Weights of a small transformer language model: width 192, 5.66M parameters.
MLP neurons of a small language model. Each row is named by its layer, matrix (up: input weights) and neuron, and shows model dimensions 48-143. Each number is 128 + 32 x the weight over its row's rms, rounded and kept within 0 to 255.
Before each neuron's rows, "fires after" lists the tokens most often just before its 100 highest values on Wikipedia text that the model never trained on.

fires after: "\n", " \"", " (", "===", "=="
L3.up323 [151 110 191  96 127 147 127 131 113  92 149 140  52 122 118 134  98 119 148 146 199 174 113 114 155 126 150 156 162 126 108 122 131 139 202 115 139 141 130 142 113 122 143 237 111 143  94 160 142 140  42 139 124 115 149  63 138 111 129 109 112  77 143 121  99  85 141  71  87  76 104  65 161 147  31 140 102 161 112 112 133 172  83 115  95 113 115 111 105 121 132 121 146 113 133 159]

fires after: "0", "°", "7", "9", "2"
L5.up379 [108  99 165 122 125 139  86 162 117 176 117 140 104 150 112 129 151 113 148 173 161 108 184 196 101 111 128  67 131 113 108  96 112 113 164 139  50 126 147 167  74 147 135  70 137  65 182 131 129 116  81  89 149 195 160  91  95 149 152 164 112 145 150 103 183 113 128 141 178 108 106  91 151  74 116 121 143 145 110 190  84  92 140 143  93 162 116 151  73 189 106 118  77 150 139 188]

fires after: " U", " St", "S", " No", " M"
L4.up147 [117 118  59 137  90 134 175 131 161  72 106  93  71 134 120 120 126 125 105  77  62 119 139 171 197 149 131 125 125 147 110 122 193  93 173 109 141 123  57 118 137 180 173 146 192  79 132  92 126  76 149 155 142 193 129 169 106 122 150 140 152 138 119 114 137 212 113 125 138 107 138 139 106 118 131 134  54 152 116 164 116  88  75 109 116 172  94 101 101  79 123 141 154 115 119  99]

fires after: "1", "9", " ", "\n", "7", "8"
L3.up42 [114 129 110 124  88  81 103 134 112 101 141 137 117 108 121 139 144 118 181 136 117 140 104 185 135  72 123 170 144 116  76 130 148 110 166 141 139 157 142 110 145 163  86 165 114  37  74 144 142 114  84  54  78 185 133 169 184 159 120  85  42  78 138 178 124 124 136  86 102 128 129  93 137 109 124  98 110 149 113 171 106 144  98 119  88 160 108 136 158 141 139 152 117 137 155 157]

fires after: "1", " ", "2", "6", "3"
L7.up479 [154 163 184 124 182  90 142  79 128 118 127 127 170 167  87 184 115 135  76 133 151 154  98 194  99 170 124 144 145 152  83 131 142  87  89 154 128 131  79  78  72  86 121 153 231 122 141 201 181 169 131 111 103 136 131 197 183 113 141 117 123 140 123  76 149  96  97  96 119  96 115 132 121  64 162 135 100 102 108  91 137 122 166 106 183 106 186  95 138 115  88 113 140 133 100 138]

fires after: " (", " ", " \"", " ["
L5.up430 [130 140 102  97 120 101 154 129 174 109 175  93 104 118 113 129 109 160  43 152  88 173 152 130 125 113 130 103 130 101  57 163 103 130 141 121 131 140 152  94  67 141 143 199  41  90 167  92  99 137 138 149 149  56  86 172 131  90 144 128 156 122  78 107 141 115 109 106 165 117 135 108  71 165 105  90 173 128 171  86 122 145  95 127 131 132 138 175 119 148 136 107 132 101 104 165]

fires after: "^{", "-", " U", " ", "–", " O"
L5.up265 [199 117 119 126 109 135 123 105  95 172 183 139 147 141 170 105 107 102  58  51 133 184  77 145 168  97 122 109 131 122 139  88 150 120  97 109 150  87 111 125 173 120 149 203 142 118 111 173 140 153 105 126 123 124 154 154  60 104 151  91 165 163 129 124 129  99  79  60 160 129 119 142 115 121 104 210 160 109 149 102 111  61 108  63  84 160 145  88 141 114 114 106 100 107  94 105]

fires after: " J", " U", " M", " St"
L5.up220 [142 127  94  61  99 103  96  85 122 151 136  91 112 109 159 133 127 174  86 120  64 144 106 157 120 139 125  94 143  67 151  83  94 127 129 162 178 123  42 117 151 242 156 131  93 118 180  97  63 148 167 140 136  93 114 153 148 107 120 118  98 163 121 101 165 118 139 157 104 101 134 152 115 144  90 158 115 131 196 127 126 108 121 159  94 217 145 140 116 112 115 157 162  67  95  87]

fires after: " |", ",", " ", " in", " is", " t"
L7.up519 [140  81 146 120 189  65 104  92 163  94 117 132 187 113 102 131 105 116 145 188 143  81 178  86 127 143 135 101  75 100  97 123 131 131 100 120 172  87  87 121 140 124 168  99 109  90 155 110 138 164 133 123 148 123 128 145  81 132 120 121 189 136 147 108  99 100 171  71 107 152 143 127  95 111 160 144  96 187 141 107 100 125 130 140 137 160  83 147 153 154 124 178  72 113  99 191]

fires after: " (", " ", "–", "^{", "-"
L5.up140 [187 163 128 124  81 148 136 109 159 121  89 122 160 122  97 125 146 140 136 106  86 167 167 131 108  76 143 105 137  66 115 200 198  92 121 132 146 152 138 161 139 198 115 176 117 116 171 148  96 148 192 140 140  70 122 180 105 100 109 115 108 169 121 140 102 110  61 110 173 126 173 121 124  72 125 149  80  80 131 110  85 164 135  56 153 176 125 106  54  57 141 150 129 139  87 129]

fires after: " (", "-", " \"", "\n"
L4.up29 [149 141 175  75 125 109 145 110 112 122 124 106  65 169 131 128 140 175 130 111 164 121 140 146 166 141 116 156 135 106 114  76 128 151 117  42 119  86 147 101 126 146  98 170 155 134 175 164 116  74  32 179 104  96  59  96 115 112  99 131  91 110 174 112  63  84 100  80 177 139  96 132  99 102 168 116 120 144 195 144 165 127 129 147 122 148 108 132  91 142 136  97 155 145 143 119]

fires after: " ", "0", " |", "1", "4", "2"
L5.up367 [ 99 112 190 157 118 174 147 104  53 152 100 111 188 143 118 180 218 114 126 171 123 117 157 159 162 189 162 126 155 117 122 155  76 165  84 206 192  57  92 131  87 120 106 141  71 117 120  67 142 120 114 141 159  65 126 141  62  72 131 135 112 124 133 126  95 173 108 135  89  91 125 168 110 202 114 145 149 127 192  81 128  84 129  98 128 161  30 153 146 146 136 137 128 164 127 158]

fires after: " ", " |"
L4.up117 [117 139 134 163 121 213 156 138 113 121 125 181 130 114  22 128 156  84 118 143  99 144 188 185 133 162 188 106 122  99 104 149 123 123 110 125 100  74  75 148  87 149 120 102 132 101  85 129 140 107 153 102 150 126 171  98 162 160 128 120  97 161  88  95  88 146  87 146 113  85 117 159 135 142  83 165 120 132 145  96 147 133 214 196 150 178  96 134 135 127  96 145 101 136 142 168]

fires after: "5", "6", "0", "7", "4"
L5.up209 [109 159 148 103 161 151  89 109 127 148 156 152 118 145 125 161 164  86  99 128 165 117 117 168 165 161 118 117 144 132  84 135 107 110 165 157  80 114 104  76 107 122 132 151 171 118 157 170 178 103 154 143  79 143 189 152 160 141 111 140 108 122 161 150 101 193 106 170 172 187 152 125 130 104 150 203 126 135 179 131 188 154 150 156 117  90  98 133  87 125 165 115 156 122 195 132]

fires after: "0", "2", "1", "9", "4", "3"
L4.up222 [157 136 138 104 108  86 173 108 128 164 166 168 136 127 124 149 120 124 147 128  92 117 133  90 134 125 123 132 140 114  67 108 133 131  70 113  80 116 125 143 122 153 108 125 109 114  46 153 105 135 164 192 119  98 118 135 144 154 122 129 118 146 148 115 135 194 114 111 132  93 115 140 169 126 109 133 141  88 166 155 102 124 160 126 202 140 131 168 184 185 156 115 186  50 133 152]

fires after: " r", " R", " v", "6", " V"
L7.up429 [ 82  85  76 144 130 127  95 120 180 138 117 162 155 121  84 174 164 145 165 100 166 138 171 153  69 169  89  97 133 143 159  85 100 154 107  99 147 146 112 101 114 203 120 133 104  89 118 178 127 136 114 126 132 160 127 128 185 153 190 132 109 115 115 148 139 152  97 173 150 153 126  78 165  83 119 128 108 102 168 117  98 119 109 136 149 140  80 123 124  51 123 100  55 130 103  88]

fires after: " ", " |", " (", "1", "2"
L4.up196 [139 114  93  63 113 119 151 130 134 135 140 156 136 149  98 121 102 140 123 142 130 131 166 161  80 132 136 100  64 135  95 179 111 119 168  68 133 116  80  91  95 134  78 115 234 104 112 137 162 229 161 119 156 183 113 167 157 227 101 138 128 171  91 168 163 120  86 125 123 123 115 117 130  92 137 164 129 107 155  60 132 111 100 131 182 121  88 118  91 141  67 140 113 141  78 143]

fires after: " (", "===", "D", "==", "\n", "-"
L5.up575 [ 51  81 139 140 126 101 149 119 103 141 137 195 115 112 140  84 113 178 168 119 135  99 177 170 102 117 130  80  99  97 145  95 156 131 150  72 101  65 153 107 123 123 120 164 116 109 105 159 149 171 155  90 177 167  66 182 137 164  80 125  93 121 102 120  69 101  61  93 148 104 107 132 130 151  80 148  92  62 128 100 114 147 148  90 132 115 170 117  93 145 124 113 113 123 183 165]

fires after: ",", " the", " to", " a"
L4.up164 [154  78 193 160 132  91 129 110 129 109 116 135 157 129 139  75 130  94  99 143 145 102  85 159  70 142 167 159 163 149 125 113 132 130 156 122 120 138  84  99 106 138 142 131 129 122 112 143 138 203  95 144 129 149 139 170 157 145 134 156  86 139 154 142 138 129 105 140 119  74  73 125 150 181  82 136  78  94 132 105 145  89  74 119 151 146  98 110 154 129 158 106 112  91 151 100]

fires after: " the", " on", " The", " a", ",", " with"
L7.up191 [116  92  97 112 210  99 146  78 138 109  54 192 144 131 161  92 183 138  80 141 118 123 125 103 126 151 186  19 116  94 177 123 124  99 146 112 160 151  74 150 113 109  77  97 128 140 124 118 166 148 120 167 193 183 103 156 129 128 101 144 187 169 124 130 136 153 151 110 140 136 135 109 191 162 123  57  98  96 128 100 145 146 102 153 166 149 142 114 103 127 170 107 131 147  93 119]

fires after: "2", "1", "4", "6", "5", " sm"
L7.up249 [116 118 119 103 179 104 116 146 127 211 118 163 135 106 159 140 132  57 169 179 124 108 143  98 103 149  92 174 137  84 136 131 107  36 135 120 136  85 194 165 134 103  86 137 133  73 138 115 148 102 142 151 110 157 178 137 153 160 166  71 124 135 107 147 155 136 143 119 127  92 114  83 136 107 160 163  96 106  82 123 135 125 159 133 182 111 115  93 108 142 119 132 122 148 124  55]

fires after: " ", " in", ",", " |", " February", " January"
L5.up38 [118 111 121 183  97 109 137 106 118 112 108 102 115 209 118 172  72 166 146 161 151 111 221 116 126 106 126 144  97 122 125 164 168 114 163  72 115 163  81  71 124 130 150  70  83 103 136 110 145 184 183 115 139  92  92 111 117 136  81 109 187 142  99 143  95  57  91 123 149 100 114 186  90  67  94 140 133 179 125 115 137 133 106 123 116 113 114 145 110 136 106 167 229 131 127 213]

fires after: " ", "|", " •", " Pos", "\n", "-"
L7.up440 [ 92 114  33 168  89 172  72 138 127 168 187 121 104 184 126 108 152 126 133  77 136 136 132 139  97 104 123  54  87 132  82 127  85 106 108 117 119 133 119 209 120 116  78 151 195 150 151 131 142 170 136 103 116 161 115 164 128 130  10 152 136 162 109 100  89 104  97 166 122 110 113  85 129  71 145 165 138 133 141 130 104 146 147 165 145 127 134 145 113 117  93 175 112 156 119 108]

fires after: "\n", " Votes", " %", " Pos"
L5.up388 [103 104 100 189  96 109 138  78 118 151 112 100  79 167 112 153 150 139 132  70 117 114  95 132 116  55 152 138 135 147 111 160 137  61 131  74 154 206  98 160 115 134 151 180 162 121 102 206 123 157 121 102 125 155 147  84 134 130 148 103 153 146 155  95 152 190 126 117 147 160  97 233  96 104 120 122  97 131  50 122 118 121 151  65 104 183 172 119 119 114 151 119 148 178 144  84]

fires after: "^{", "–", "_{", "k", " bro", "2"
L7.up190 [112 119 141 120 100 147 172 115 134 152 148 141 158  65 150  99 151 150 115 104 120  70 114 136 125 141 165 141 149 137 153 165  71 136  59 149  99  48 142 109 135 102  97 123 157 112 133 170 129 158 139 142 174 125 157 180 150  71 154 101 103 137 186 126 117 180 127 130 122 107 116 182 154 121  96 122 128  87 168 137 150 149 159  82 145 137 196 196 161 162  78  82  87 147 165 117]

fires after: "3", "9", "4", "5", "1", "8"
L4.up590 [ 97  97 129  91 154 111 155  96  94 108 114 176 171 120 185  99 184  66 129  91 120 149 139 123 114  88 118 151 182 143 170 142 136 154 136 111 216  82 151 160 135 116 108 201 113 118 100 105 116 130  88 118 146 161 151  84 120 173 125 123 155 102 185 150 120 157 117  93 179 102 146 140  99 174 148 110 113 149  94 103 140 164 161 195 140 113 148 120  88 109  96  74 130 188 104 127]

fires after: " ", ";", " |", "^"
L7.up277 [ 97 130 182 150 109 134 102 103 122 168 106 120  76  77 126 127 139 153  65 182  83 191 110 120 116 127 156 153 136  77 118 171 115 113 136 175  98 115 129 151 106  96 144  60  86 165 117 144 139 155 144 135 110 146 125  93 144 142 115  87 177 103 139 122 164 123  96 167 135 120 183 111 133  80 104 149 138  96 161 135 209 163 148  71  79 142 186 199 115  98 136 109  91 177 143 131]

fires after: " the", "ad", " |", " and", " of", "'"
L7.up91 [160  85 106 115 116 152 162 114 180 136  79  95 118  65 140 111  83 140 129  97  47 106  98 118 103 156 117 156 142 131 112 119 142 124 124 109 136 116 105 209  79 148 176 162 169 132 181 125  70 132 152 108 114 140 112 120 195 134 182 163 143 130 156 113 207 180 125 145 102 108 104 113 135 100  81 115  93 148  54 132  91 146 110 115 113 157 157  51 129 164 105 158 129 120 177 113]

fires after: "5", "7", "8", " ISBN", "2"
L7.up296 [159  94 129 155 107 180  43 117 110 121 140 138 150 156 166 126 118  58 137 139 109 195 132 159 161 152  80  66 154 142 142 111 130 137  98 107 127 146  96 183 124 112 187 121 156 108  53  84 119 103 119 122 104  97  75 111 134 149  94 183 144 156  98 178 114 155  82 112 160 159  75 168 105 109 101 120 138 166 135 146 133 145 187 146 107 129 165 147 132 161 161 175 145 128 124 113]

fires after: "5", "0", "2", "6", "4"
L5.up297 [129 132  99  82 135 123 155 129  99 145  90 149 128 110  83 108 169 124  99 101 105 132 114 147 222 157 139 150 101 119 143 133 108 160 119 181 123  52  88 181 155 112  94 180 119 105 102 128 176 105 105 132 190  61 144 133 118  98 152 167 160 119 118  82  87 129 140 119 109  83 105  99 159 158 137 157 207 112 191 127 179 131 167 136 160 190  90 120  62 129 160 114 113 146 182 162]

fires after: "\n", "|"
L3.up365 [157  72 123 121 107 111 110 122 114 153 122 112 143 130 127 110 165 179 132 138 106 114 165 142 161  61  84 153 121 126  69 207  91  71  74 119 172 149  98 195 153 105 161 129 113  78  90 146 117 245 131 155 121 133 141 117 138 169  19 104 126 125 115 138 125 127 162 112 121 127 115 151 111 120 140 150 145 114  95 158 120 112 125 150 159 111 140 133 131 143  95 105 141 137 129 100]

fires after: " P", " M", " V", " F", "M", " U"
L5.up180 [ 88 127  88 200 104  57 181 136 137 108 139 137  96 109  91 189 132 105  83 150  63 131 157  86 148 123  59 139 161 128  92 103 127 119 129 118 120 172  86 100 121 176 138 112 139  93 204  82 103 115 198 119 116 143 131 170 124 132 105 164  83 183 104 175 180 155 115 112 114 130 123 130  81 173 124 130 141 124  99  88 124 171 130 151  97 172 114 120 201  58 113 144  85  87 154 219]

fires after: "1", "6", "5", "0", "2"
L5.up183 [150 170 153 126 149 143 113 135 121 115 158 100  43 111 178 116 100 145 109 147 119  36 195 119  91 138 135 163 132 130 171 173 111  71 122 159 103 129 168 131  73 161  99  86 108  63  95  87 110  91 170 162 143  97 166 142 115 157 172 164 162 106  99 120 157 186  79  72 105 139  77 128 129 131 164 127 131  99 126 103  82 144 174 184 111 140 145 140 129 154 154 141 135 173 148  83]

fires after: "-", " (", " '", " \""
L4.up539 [ 53 138 141 143  92 140 119 122 131 133 168  92 152 102  98 125 140 153 101 120 104  99 181 120 127 135 104  89 169  85 151 102  97 130 108 119 176 120 104 155  97 133 166 206 159 163  91  91 138 134  79 127 121 148 124 104 109 136 143 124 138  95 138  91 137  90 122  62 185 152  92 141 116 140 118 192  72 118 145 117 146 147 149 130  94 142 193 136 152 162 118 109 135  66 165 153]

fires after: " |", ";", " ", "."
L7.up442 [150 140 124 115  88 120 133  76 177 111 107 158 154 133  58 157 164  47 116 134 132 104 109  82 184 103  96 118 113 150 119 118 106  70  93 128 123 128 105 182 127  89 138 138 127  81 116 115 153 122  83 183 157 119 176 118 180 138  62 109 183 120 159 166 154 117 136 116  98 149 124 113 170 126 136 154  63 158 129 124 175 129 136 101 121  93 133 161  97 158  85 143  87 163  82 131]

fires after: " as", " was", " a", ",", " an", " is"
L7.up497 [134 113  80  90 110 107 120 122 149 112 155 129 103 163 131 120 120 136 176 103  94 153 127 115 147 129 109 100 143 228 115 135 119 182 134 173  92 144 133 136 122 122 145 130 181  74 112 108 138 160 111 169 120 176 183  88 116 102 161 130 125 192 127 111 188 118 172  90 133 132 118 130 132 163  75 109 185 113  91 119 105  83 121 146 134 165 108 196  98 177 138 122 121 126  99 100]

fires after: "–", " ", "1", "-", " ("
L7.up127 [112 147 169 132 138  99  73 107 103 107  56 170 106 137  99 120  62 114 133 107 139 119  93 124 181 115 185 131 109 103  66  75 109  80 102 157 112 125 189 165 157 111 156 114  78 109 153 182 134 104 151 136  89 110  60 104  99 123  82 123 117  94 111 106 106 117 131  97 126 145 126 154 102  93 122 197 190  89 131  76 181 152 105 114  86 120 207 158 132 150  79  69 140 116 150 143]

fires after: "\n", ",", " there", " was", " is"
L5.up191 [156  71 113 163  86 153 125 156 120 110 171  98 199 163  94  90 182 145 107 152 126 118 142 185 149  88 112 127 155 171 155  43 132 157 133 104 117 132 154 134 118 120 137 139 155  57 137 194 156 129 101  97 146 154  70 131 154 106 154 119 152 111 129 131 112 139 144 119 185 142 122  86 120 209  81 122 138 101 143  90  95 161 145 148 122  96 154 126  85 164 140 117 107 137 133  54]

fires after: "9", "1", " W", "W", "B"
L7.up318 [138 136 122 124 151 138 141 113 110  79 106 110 182 148  98 140 216 151 159 139 211 127 226 124 101 107 148  96 119  84 109 137 135 125  96 122 143  96 137 145  91  97 135 103 151 137 151 120  75 167 145  91 157 157 154 156 151 189 146 162 176 133  94 216 138 118 137 124 154 182 140 140  54 126 114 133 134 155  85 110 131 116 165 197 122 136 110 120  89  94 165 143 167 174  91 122]

fires after: " |", " ", "2", "1"
L7.up230 [ 99  53  83 172  36 107 139 111 156 141  99 112 123  75 131 124 174 139  67 160 123 148 154 157 112 129 153 199 117 123 154 108  77  88 114 141 150 134 177 109 113 141  79 167 134 125 148 121 166 122 133 140 131 107 106 116 143 110 154  88 115 145  97 142 153 127 134 132 114 122 154 129  61 173 107 138  49  97 134 177 143 206 137 108 161 106  89 132 130 129 121 128 104 159 185 139]

fires after: " V", " v", " |", " G", " Ph"
L7.up353 [152  42 116 137 106 178 123 117 116 111 109 171  91 112 121 178 169 105 151 104 150 149 167 101 131  95 204 170 173  98 148 132 117  99 130 129  87  93 111 153 164 114 191 175 172  97 130 101 123 164 146 135 101  85 116 121 177 102  88 101 179 218 123 133 141 187 100 184 120 118 113 107 179 130 129 153 138 100 132 130 145  81 111  86 114 169 144 130 147  79 119 155 153 141 118 122]

fires after: "-", " \"", " H"
L7.up229 [144 142 129 136  93 153 137 165 162 124 112 158 157 124 108 153 116 161 172 118 145 205 105  95 136  51 128  67 122 178  70 132 203 176 132 191 125 219 119 141 136 145 162 146 108 147 193 119 124 112  84 141 121 127 127 118  66 159  93 120 112 139 101  59  74 121 108 146  80 145 115 117 125 113 145 130  63 157  82 115 137 134 133 123 128 103 103 197  26  93 114 109 109 116  85 151]

fires after: "0", "5", "4", "2", "1"
L7.up349 [117  80  63 114 137 122  86 138 105 124  82 137 101 122 112 117 117 166 105  89 145 128 144 115 143  77 134 218 236 160 120 113 121 107  71 163  99  95 150 145 132 161  74 122 145  62 163 147 137 110  78 136 167 117 130  92 190 157  77 179 199  90 164  95 163 185  86  80 122 146 133 162  95 133 121 102 124 123 121 138 133 154 150 180 153 142  81 116 133 149 153 140 109 130 117  72]

fires after: ",", "0", " is", " was", " were", " team"
L7.up195 [123 158 145 114 156 132 147 123  79 123 135 127  78 130 173  80 123 107  88 143 130 105 156 114 107 114 154  56  78 124 116 175 152 128 137 138 122 133 160 114 120 148 129  91  93 129 203 152 107 192 141 102 112 112 194 169 114 130 114 157 128  84 126 132 108 113 106 124  82 139 117 140 122  63 154 119 123 182  31  89 129 197 109 173  75  82 118 152 155 145 104 166 147  74 100 101]

fires after: "-", "/", "5", " mi", "m", " m"
L7.up331 [121 114 137 136 121 167 105 161 104  84 134 199 175 138 152  79 145  93 166 150  89 133 131 129 192  94 158 118 140 145 104 155 124  97 130 151 153 139  60  86 154 144 127 181 134 149 153 143 122 146 117 108 157 148 117 203  77 160  82 125 150 194  96  67  99 152 114 165  70 142 127  86 122 125  95 169 149 102 140 109 201 201 160 124 127 126  74 123  87 144 111 119 102 161 149 143]

fires after: " ", "0", "4", " km", "5", "2"
L5.up484 [100 139 202 109 103 162 118 182 123 173 123  94 128 133  32 164 196 162 121 115  83  76 148 146 102 153 128 109 123 165 105 169 134 180  57 165 103 115 117 165 116 139  79 129  66 110  36 102 132  97 120  96 163 126 132 179 129  96 126  86 156 157 104 105 119 181 162 189  62 110 133 108 129 160 113 145  69 129 188 133 107 132 212 129 133 149  82 144  94  86 155 185 106 156 142 164]

fires after: "\n", "1", "2", "D", "9"
L4.up547 [117 108 106  88 109 134  77  70 117 121 146 154  74 126 187 126 184 118 133 154 140  66 132 184 119 102 123  71 171 183 112 114 220  86 116  74 119 117 158 173  79 126 139 184 146  71 160 160 129 148 134 103 127 195 140  98 158 112 138  90 112  61 127 162 100 105 116  98  89 157 168 119 126  46 178 102 158 167 105 110 174 196  96  75 106 143 144 151  74 110 138 146 106 136 139 104]

fires after: " due", " P", " V", " M", " v", "é"
L5.up305 [ 88 108  95 207  99 164 110 145 113 107 114 133 108  89 101 186 128 156 125 115 141 109 154 144 196 172 184 100 142 115 138  95 148  91 135 141 169  80 100  83  80 142 178 146 140  72 152 152 208  77 135 124 113 135 133 134 170 129  90 146 206 169  80 150  94 133 153 143 128 139 135 123 162 105 112 101 143 100 140 135 175 144 126 138 114 128 145 201 100  64 150  95 124 100 123 179]

fires after: " ", " |", " G", " P"
L4.up426 [104 130 145 127 128  64 188 134 109 144  94  69 143 122 127  99 177  93  62 122  41 174 147 101 114  93 165  99 144 131 128 114  55  83 139 124 143  75 110  90 168 135 166 150 110  84  64 103 144 142 105 119 120 131 113 239 159 151 124 104 130 131 105 142 151 118 136 133 119 125 120 110 131 117 140 160 185 134 128 128  95 157 146 167  98 183 129 183 111  84 147 125  98 115 118  98]

fires after: " ", "-", " (", " \"", "\n", "/"
L4.up98 [104 142 149 127  85 123  84 109  91  83 123 116 127 140 113  87 124 137  93 121 110 109 108 131 194 127 121  77 112  98  98 158 154 184 110  88 140  89 101 112 109 154 173 155 129 153 143 181 164 106  70 131  80 119  43 134 136 139 117  62 158  67 162 111  93 128 170  85 114 196 146 117 151  91 134 174 125 131 119 150 200 126 140 142 116  98 101 119 141 152 145 114 117 145 147 125]

fires after: " (", " \"", "\n", "-", " “"
L4.up230 [ 99  60 151  79  88 168 106 121  95 106 188 129 162 131 110 112 120 124 171  95 129 150  90 141 210 144 104  78 169 206  97 127  85 105 158 134 171 125 199 123 136 142 108 133 102 111 171 149 150 123  83 117 102 167 146 157 100 150 107  48 133  82 140  86 105  21 107 101  85 116 147 140 133 137 151 111 104 125 130  69 152 130 198  94  76 106  99  95 133 144 132 112  94  96 170  96]

fires after: " |", "ra", "'", "ur", "ou", "I"
L7.up544 [129 172 146 144 165 145 146 115 102 109 115  92 121 110 137 116 106 128 180 157 129 111 161 123 129 177  93 189 137 127 108  59 246  83  94  99  60 155  93  90  92 173  81 140 133 156 157 132 117 123 130  91 154 201 171 148 128 119 121 136 144 130 135 111 132 134  82  97  93 102 100 153  88  71 149 105 121  93 109 142 136 169 161 118 135 128 205  91 188 108  87 167 151 138 160 136]

fires after: "8", "7", "9", "2", "5"
L7.up1 [117 113 188 110 139 121  98  90 111 139 137 118  92 152  80 150 207  96  93 106 215 145 116 134 179 139  90 117 109 146 106 108  51  94 133 159 138 168 163 171 131 141 143  65 139 118 148 152 111 127 137 117  78  49 119  92 144 162 122 140 127 172 150 103 152 208 123 100 125 129 140 172 150  90 105 135 155 160 104 175 165 115 170 159 137 191 123 142 123 158 164 104 144  85 164 210]

fires after: "\n", ",", "0", " \""
L7.up457 [158 160 173 120 110 129 122 106  90  91 136 101  86 103 139 109  91  58 108 134 105  92 128  75 116  98 153  88 122 103 119 114 169 100  82  79 101 136 122  91 154 111 194 128 172 109 101 169 158 222 141 147 134 129 145 188 149 100 157  94 140 100 107 129 131 104 109 105 118 153  84 119 141  99  79 122 164 167 136 155 149 189 121 210 188 173 116 117 109 146 131  27 160 130 114 172]

fires after: " |", "|"
L2.up99 [117 118  81 109 103 118 132 100  92 130 113 100 187 184 106 120 157 115 124 163 166 129 142 128 174 104 203 146 111 137 130 123 180 148 157  64 157 119  88 201  54 142 197 132 185 166 126  76 148 123 104 173 122 135  81 140 117 138 140 123 124 147 131  67 150 102 104  87 117 165 171 139  94 127  91 105 121  84 140  58 189 155  84 117 112 121 109 126 145  82 153 135 211 146 100 165]

fires after: "\n", "----", " No", "1", " Pos"
L3.up192 [ 90 136 108 135 137  98 116  87 142 126 132 137 105 109 128 110 180 157 166  95 131 129 142 161 117 147 136 192 183 189 171 141 133 110 177  50 209 136 136 169  57 163  90 155 159 132  85 181 120  67 172 160 125 180 149 102 127 188 128  75 113 161 105 101 133  97 115 100 155 120 163  84 125 162 105 142  58 129  99 133 130 126 104 114 109 149  87 152 139  79 119 126 102 107 166 120]

fires after: "-", " (", "°"
L4.up563 [101  84 127 128  92 132  88 152  80 191 136 147 117 133 114 121  85 155 159 135 209 162  90 142 141 134 125  94 151 114 147 126 106 106 131 119 171  88 123 146 105 123 165 171 130 124 105 183 131 134  58 111 115 111 145 132 157 110 143 125 186 125 138  97  89  74 125  89 104 179 101 162 159 145 111 175 107 153 140 116 174 133 148 169 102  98 136  91 146 147 158 127  71 118 171  96]

fires after: " |", ";", " ", " o"
L5.up495 [146 149 151 144 177  99 149 121 111 148 118 116 120 116 103 103 174 121 149 164 105 109 140 131 147  92 109 135 130 129  61 112 189 126 116 171 104  65 121  94 107 112 143 148  91  94 123  65  77 142  96  87 141  97 105 172 120 105 140 126 152 172 118 141 157 140 115 103 125 132 193 138 150 142 163 153  70 132 122 121 172 145 176 122 160 167 114 138 169 108  81 125  93 131  83  50]

fires after: ".", "\n", " |", ")."
L2.up167 [169 175 191 133  98 142 130 144 182 148 149 117 163  93  90 154 117  26 167 177 143  97  97 103  65 108 160 142  95 128 136 140 125 182 108 118 121 115 100 144 152 177 121  99 130  76 169  90 111 177 123 178  82 184 163 163 131 124 155  81 127  84 157 152 153 115 104  90 100  85  88 152 140 133 123 135  85  79  73  85 158  78  98 136 133 141 129 131 144 103 151 143 113  55  66 128]